Weights of a small transformer language model: 10.9M parameters.
MLP neurons of a small language model. Each row is named by its layer, matrix (gate and up: input weights) and neuron, and shows model dimensions 16-143. Each number is 128 + 32 x the weight over its row's rms, rounded and kept within 0 to 255. Numbers have three digits each. A neuron's up and down rows have the sign that makes its largest values positive.
Before each neuron's rows, "fires in" lists the words (lower case) most often at its 100 highest values on Wikipedia text that the model never trained on; "fires after" lists the tokens most often just before its 100 highest values on Wikipedia text that the model never trained on.

fires in: "as", "between", "including", "like", "include", "largely"
fires after: " includ", " l", "uch", "s", " sh", " L"
L6.gate136:181137132098144130139158096181098172141146152115137151108112141152115072153136165041130122143138191126110059195106086194048131131110081159170171124135204110108129078141125088126127091081053143128118211122105136094128081124137150110132168157088131165072149156171101157128144165104156107130127133153113157106126118080139108088148096174154138104158125107142115148114096166126152112138141
L6.up136:152183057134098127159135160151133185110110117107129098153126114159107152140085128137097121150090083084134181128140123123157096103082111098103074149144140116104120132067173087088135100167148117089024088189104211132140113178105094157182148153077141131117100085119102129203183195160140135127106129196123134121121135135198061085105149071155087130190109095139108131123098085085125154103062

fires in: "single", "singles", "produced", "portrait", "producer"
fires after: " pro", " S", "ou", "ra", " a"
L4.gate223:125124164158127111151111179153068151082156124197135136093130121161156106157077137123118065098160197130180128163119141142137100072125151088149150108092115148083102116139091101144080120147126140140109156171137125089174156086106136121078110185076144133139119155098173112136163130113130200139094110105150131185150166106135102137141120114085122154123109148104147028170171128021122124120081
L4.up223:135116145121132115162127114170137158144154155145119151142151116130134179136141149124119054123094176057150111162115172108173138104148129085198124084082190153117091140189114140106149121090178166176148078076130106118171155140117149123159073118133100148118193147110126122191090170094151122092046151099154082148125049142107178144129104135163085091134174136119133060139113127133073117100086

fires in: "when", "until", "while", "before", "than", "if"
fires after: "t", " wh", " be", " th", " "
L4.gate661:065108107131143159102071101055147095133106134140114089197097115136153103157157156124145079149132149106114171134120138049137178150136126138095141071173140077207143118142160127141150132106124123122124044131115098120143065157127174160121136100125104094145128143077093124106102093122121159126115093125153129168099107069142159148114113108144164122103133069188130126100070114037142150080152
L4.up661:119118130141143141103106131112119140141168087160142118116167110150149041120137107154169134135173176142174115130150148180150110120099157106150163079178135132158141105174145099068149170145109144111109106075170078115068059160144120178192155068166134184137152105087086125099151111139133126094149125110073138185138109120118151155105092105245101147115143067117074104142149133106148128119179

fires in: "western", "west", "word", "waffen", "ward", "words"
fires after: " W", " w", "it", " S"
L2.gate356:148140116129140110086147158143149160160101172173111119113109107139147159136165139147120140098115156100086084148110140177161099095110133178077086138154161145173133125131157152124088129119134094094112122093142114124133100149132096157110164163114099117105046130144061127108130144089153043148152147149162129175116124171126130108125084059201192176086137131145162122137185150124050157174143
L2.up356:147127112138106175083128149091135168107104086169072188147085093149162174114117084170141142077113089054157128151140105133139123175143127139101112146098150106118136124209174082116105120129138120155175161129093124147097113112113155214138155145056111147127143137123143172148168148091110106119148045112122137189113119160058117164091181147089150141126132119061079096140163163167127118124114

fires in: "all", "hall", "small", "alliance", "allmusic", "version"
fires after: " Al", " H", "m", " M", "ers"
L2.gate301:144151156098111059142096084167152072155139136106137168162142114142141137124119163113124109144109123120117136117178160106182192136125136116116150155143162132134136151111091098112120146149120150139103146138101104139102088095113209144133151160102161144129094138129109195136128141100143101114112131112131062108145129132190088112101068132170162128113161088128112103090160155158094158046129
L2.up301:203107061147162132147096133090113092109114182143117134137084145087139135113179094108131108096179167133093191100090193099143171144154138154098117088100133122134189149125165140143164154150138137084136119093105144116166115161106114152107203140143107179122124098092178181081138079110096175120115117155205095139197108181102135093132156130125175142143128070111163182141143122126131096124108

fires in: "liberal", "institute", "conservative", "memorial", "social", "constitutional"
fires after: "ber", " In", "or", "erv", "oc"
L2.gate68:127165125131115184143190130092111141148178162193152149154138136121113116084157112083082161096135143145146094063170147136157100124157142115130157141147191152046073128159065057131133132142142099159140120078165087121128081105138146137098158161114074090157059159114083141165165072144152121174105143165139129094115146132113065100121185179110141183115075119106119202127115181072127164093108
L2.up68:148167145152164181050092126175117145127165134149105123118068120115077141114158065141077216138145133149101051137165173108125118134157135063165130110144153147114097185177082075166146104181094123153146152127129126069138068142169141137021153111090143101121133122144150135191136122203076136094128142074163109122151235125190067114121096137157156161124133109127141187094132122141117116123138

fires in: "any", "you", "temple", "what", "temples"
fires after: " t", " an", " Y", "ver", " wh", " att"
L4.gate678:086134133154114132094162167076155068170152072067166147153132153132128057158103164143067119200161178139070124150164153108157131176179110127123064112110124119094085092124112104087117142147084203087115088130117138129148085113126162165130170128091132125146138144147092153086110121155101122126158184180161054169141141137178148149087152132160096162100163093150156153112133141103143105101118
L4.up678:112123126111177165096102157145138085130155093093143152109127090213016115141140132128104140153101116111067148081094117139067107111113105175134087094092099154160103117115068126170117128155104137120130139126191090202150120143131214104158155132125181162144118119176138104101144168060128132147124133132136075085117119104179092070106141121150164140102202124139088098115171134156098133140178

fires in: "on", "northern", "behind", "near", "southern", "km"
fires after: "O", "her", "h", " n", ".", "ther"
L2.gate339:109135110189141143133136105085140157110096203166121103143119132145171114086091217100224161104077193114108159122120139098120125147139184133119134156133138118155214113117136154111168169155134106114097053113085160123056100127139114114080126097173095117065146158152136109109051110173089153133098162178177090109149140159104119102193141140129128148115076051107096155106133106159148128134147
L2.up339:052098118169128139084033108121163145146084089095142108146100121117120148109102151109154145212094041143144151143173081153094112169113104103144099116111125095142141053136130121172091123127147123092102102102175144093119139083124189079132110156152162146150168174154149107074074092082138106126124132090136094130114156097135160173152135138144144186076098128131126109099114062053098088085066

fires in: "with", "as", "withdrew", "jacobson", "treatment"
fires after: ",", "w", " t", "ac", "a", " W"
L2.gate111:105123163149171127102155117080132152085090139116145138078150165103163064151094171144150118141145126082117125144133119197113082097148185137085089166154117104082151125147152148146150079142111077086130142117086117151132125111104160119134092134147121150105158131194139141115077118145147114072138093070132170153118130087181133152142149103193111151125173133192150148079109165084114140101125
L2.up111:117116083146134053123121091103159179144135103117182181114138134141069096101093129121126141096197174145130117111100105096117164109127153129098141137137193200100082132108107129083011137097131197131131149058178066127098174133168113135135158132084105088163106101099210125158133125181071067111110155161124103138118112134164054087161102125156138115121135047195169137134095084151135146154130

fires in: "on", "released", "upon", "loops", "confirmed"
fires after: "O", ".", "le", "o"
L4.gate371:133106130086123161075067189133139133111061129124132148149108138158134120131105151130108160124151051099087190144164075198107098201150140104118153068116135088087161087197116140137118163158086153114113146154120145131135117091119093111076161133082100154139140109101130098153136117180102054158147081153101135137145160139122137159171131075103121127120138052125124154107104113126092173112158
L4.up371:181096180158118112117200129096142141105138105097089126176148137106141169138113131100103130184117126098129143094134108116109134169133066130178124108164114117140172135119127164136100061090149069121104117155111122155123164124082233127119137118080100126116111131105103093158174103097119089147152142125059145092124087117113137155169135075165097077119103144103123141121104076146121082102119

fires in: "her", "him", "note", "himself", "notes", "possible"
fires after: "ed", " N", " p", "es", " and", " m"
L2.gate323:127131145125105131084151119096157131121145154112128138151156088103120156169144118190174122171104122101149143130123099123120155138118143120119123054130088096139094142127127124136155132082146174131106150171124129154116126082070164094106133112153156158153164111222054092166138096106152148129057103122190163118097163156108162138062155160126125128131130078134156130175167151143084177142124
L2.up323:157158188119142113089147205113145133089137134094128143167063141089156106122109134130082066137139131122154149138163171095111127082214181094079111116161125103134138150137122158183083178154148131126102131085129070117117142081088161097117081127107126139119083119118120075053117123119159114146061107143146147099105118174152153120159117118103127131118109120157129186085159119137103170104102